config.yaml
num_hidden_layers: 13
hidden_size: 704
num_attention_heads: 11
num_key_value_heads: 11
head_dim: 64
intermediate_size: 2816
vocab_size: 32000
hidden_act: "gelu"
norm: "layernorm"
norm_place: "pre"
norm_eps: 1e-05
positions: "learned"
qk_norm: false
attn_scale: 0.125
bias: "all"
tie_word_embeddings: true
parallel_block: false
init: "orth"
init_std_qkv: 0.0217
init_std_o: 0.00426
init_std_up: 0.0217
init_std_down: 0.00426
optimizer: "muon"
learning_rate: 0.0105
beta1: 0.95
weight_decay: 0.016
lr_head: 0.00782
max_grad_norm: 0.5
warmup_steps: 200
schedule: "wsd"
decay_fraction: 0.877
decay_shape: "linear"
final_lr_fraction: 0.05
batch_tokens: 262144
max_seq_len: 1024
doc_mask: true
train_tokens: 1542000000
max_steps: 5883
dataset: "wikipedia_en"
MLP neurons of a small language model. Each row is named by its layer, matrix (up: input weights) and neuron, and shows model dimensions 96-287. Each number is 500 + 25 x the weight over its row's rms, rounded and kept within 0 to 999. Numbers have three digits each.
After each neuron's rows, "fires on" lists the tokens most often at its 100 highest values on Wikipedia text that the model never trained on.

L2.up2223:491502537495487520497503498532496482523501487515523550540501499479516510496496452596498539492555499505527502471498493457443522491545512441476531470507491498488495473509533524515463510514493492512507446490531535581492494497451496489545487486499494503547499514478519475507458523520512497489545532520467523498560469499507467494517529499533510496445487524489506513489508452444501497476508517506484491486524473506522456498519533516517486535515470525554507505458507469481503475525528497512507543495484472482509529493485490507485477509517456454507460498475480462496473489492493495474
fires on: " (", " [", " –", " Athletics"

L2.up755:498463459530566559507484510482455527521503490529489535534510497505531494455491548514470512513478465493481514498545499470502512467485519516490499478536505511494529502500536472500501505449519540495492444513468463517470511497491481520476507524505499519514516488492459508483493464514453478510480509532481514455508511505496470496542512450516493436495479412514466529541528511508545497468526526507500482528497461504462513512439495477468495483496464490501475534496518525509478531468525534517489479486543524523519530533496465523491529477486497444523499502474547452472477536499509510544
fires on: " to", " not", " |", "age", " ±%", " out"

L2.up1971:517500469486512491507495542520503504553508479466473506480482492500469501470509558450513502522528521519491486530446535464513478533480455476501502509496502515483454478482474512477472483486496488525530509476487520530532522524507466512496518472509536498508432480481504478499514485520495531521506507480478456534508472491466492515450516496431494496499492502481482475522513509458475510502492508526547495469492516452484477525484555518452458562497504473533495503512478465573528518502509517498521498503472501503450505516495515460498515540462510507511519457457514510460519470516477490448
fires on: " but", " he", " ", " must", " to", " I"

L2.up1932:516490500498502510520489480479504495536486474485462480501506475477510517530517489488456471505515471528477536477541477553521508504485498516533535442500517502485490488495509520498478484495486451495564491549513505498519468489527483503503462475490525516493448484485529534499493491504513510453545517531494516500505463518448508490485520507507564525472503503469506441511517475489443484512489474507516489524501449460475505468461528527473495519478484486519408486463458475517522455531533521460476474540508507515512506509427489510477503539522479454489505473487515483539482490497455484517
fires on: " I", "I"

L2.up322:532481482499493536503518467492493482487520503443497567458541454498475512511547502502507506529473498487484529491512512482518519504484472519471455495443469450506513499498503470490529456502502477515518505513508522516480492475489505531507484510560505519531510540458531508548492501528476432483500495539457512473530530470474497523470519512471458505507446439561470512507466533507488527491518521471454553494486475541494485497504524520517521528468465467528505479473485490523507506521488495510528501509472538480526515485467506440514525492499527489497551473555484481490529504446492492517
fires on: ".", ",", " place", " note", " and"

L2.up61:554486502553505509504533505482500454458504507472478492491511500507534492493501536487474466522524516513545494491493483516486472488505506506514507481513504473451528523493484495499481530499521505508451531490500519481489501524513463495548511486486468523499488522472475492494517498461545518479437476511474471481451524553486492488485447514504534526478490531514514490513482543466543484468477496508533476523551519460527501485502533464529531457487506468510489481524494478524470522499494493489529462509502519476480471540533524508475492485519502529483527514530475491543476473498504494463
fires on: ":", " be", "as", " Capital"

L2.up937:477521460521556486532472497482523486473496462518506506451486539505493446485484512421476521515526499496547528527476475489518493499490484470493504515479504483477484474503506503497524516512501484482475484503494492477438533497523487545525501423478529478479467490506478474522450471477497481464495427518478487495525512536474517461530515552557527489548467511494520499508489494472512508508479516514497469463485508542517560530460534506507539486548451501528463484490526525484496508516492536501450501477505547492521489506478514543479523516483484470485487471492471507510482506519498502476
fires on: " for", " final", " Capital", "OC"

L2.up1792:528501505534472495507514494469495537554518511524474512481537505495520526486474490482483491499503454484508463515542524525526528461513533506492492516523526469491524493494475499488484517492513465514520500506508496553480514527477551509491561509528494487431519472530488480466487512491486513523510525531500498476526447540529481535460520488473506478492461512516517501486489492460528521474525523468464509434510494520470536532498492530531451477498445481517493504499463502537497528483503473491513517481498503520519495525478498523480528472508521455505524492507520496544483501482456464508
fires on: " E", " name", " e", " i", " release"

L2.up612:511493518485481522490508493503547550510473463507506532510527517481498547476502542490516516516534491532502485507502542493513494531540522504516445475499472482476525492492540507514493506453526530498507457518526518503495513480530536473493499513472523477519524489479492471551494524474475496496514529507452533496501519481549493528525518507534532463477483470523495545499529538490491458504516533521513509478480513482500532481507500505492496496498513543474508476485502493437490484503481536501483477467480437484557501462513521489524480510513487490513531516467541485542521526518479485478
fires on: " de", " =", " à", " et", " &", " y"

L2.up2668:516485497487525492504530430525493503519505525490458501516482487509508476525512507472458541505497500476509495526520509487500486511467484505505478500444490516479478524510532553492551520483496515502502471459490496497506506503476557474476547479526489456513520490503512487525476496531439474483527501522438491535541429516514501512486480517520525509451497494506475532482525521554512529493497527435525484518489463511547533491463469533524483490523509498451512513477515536522491488495526486486546491533473527488505502512505515487510476489503474545450478463529509560519498490513462482542
fires on: " •", "-", ":", " /", " |", " "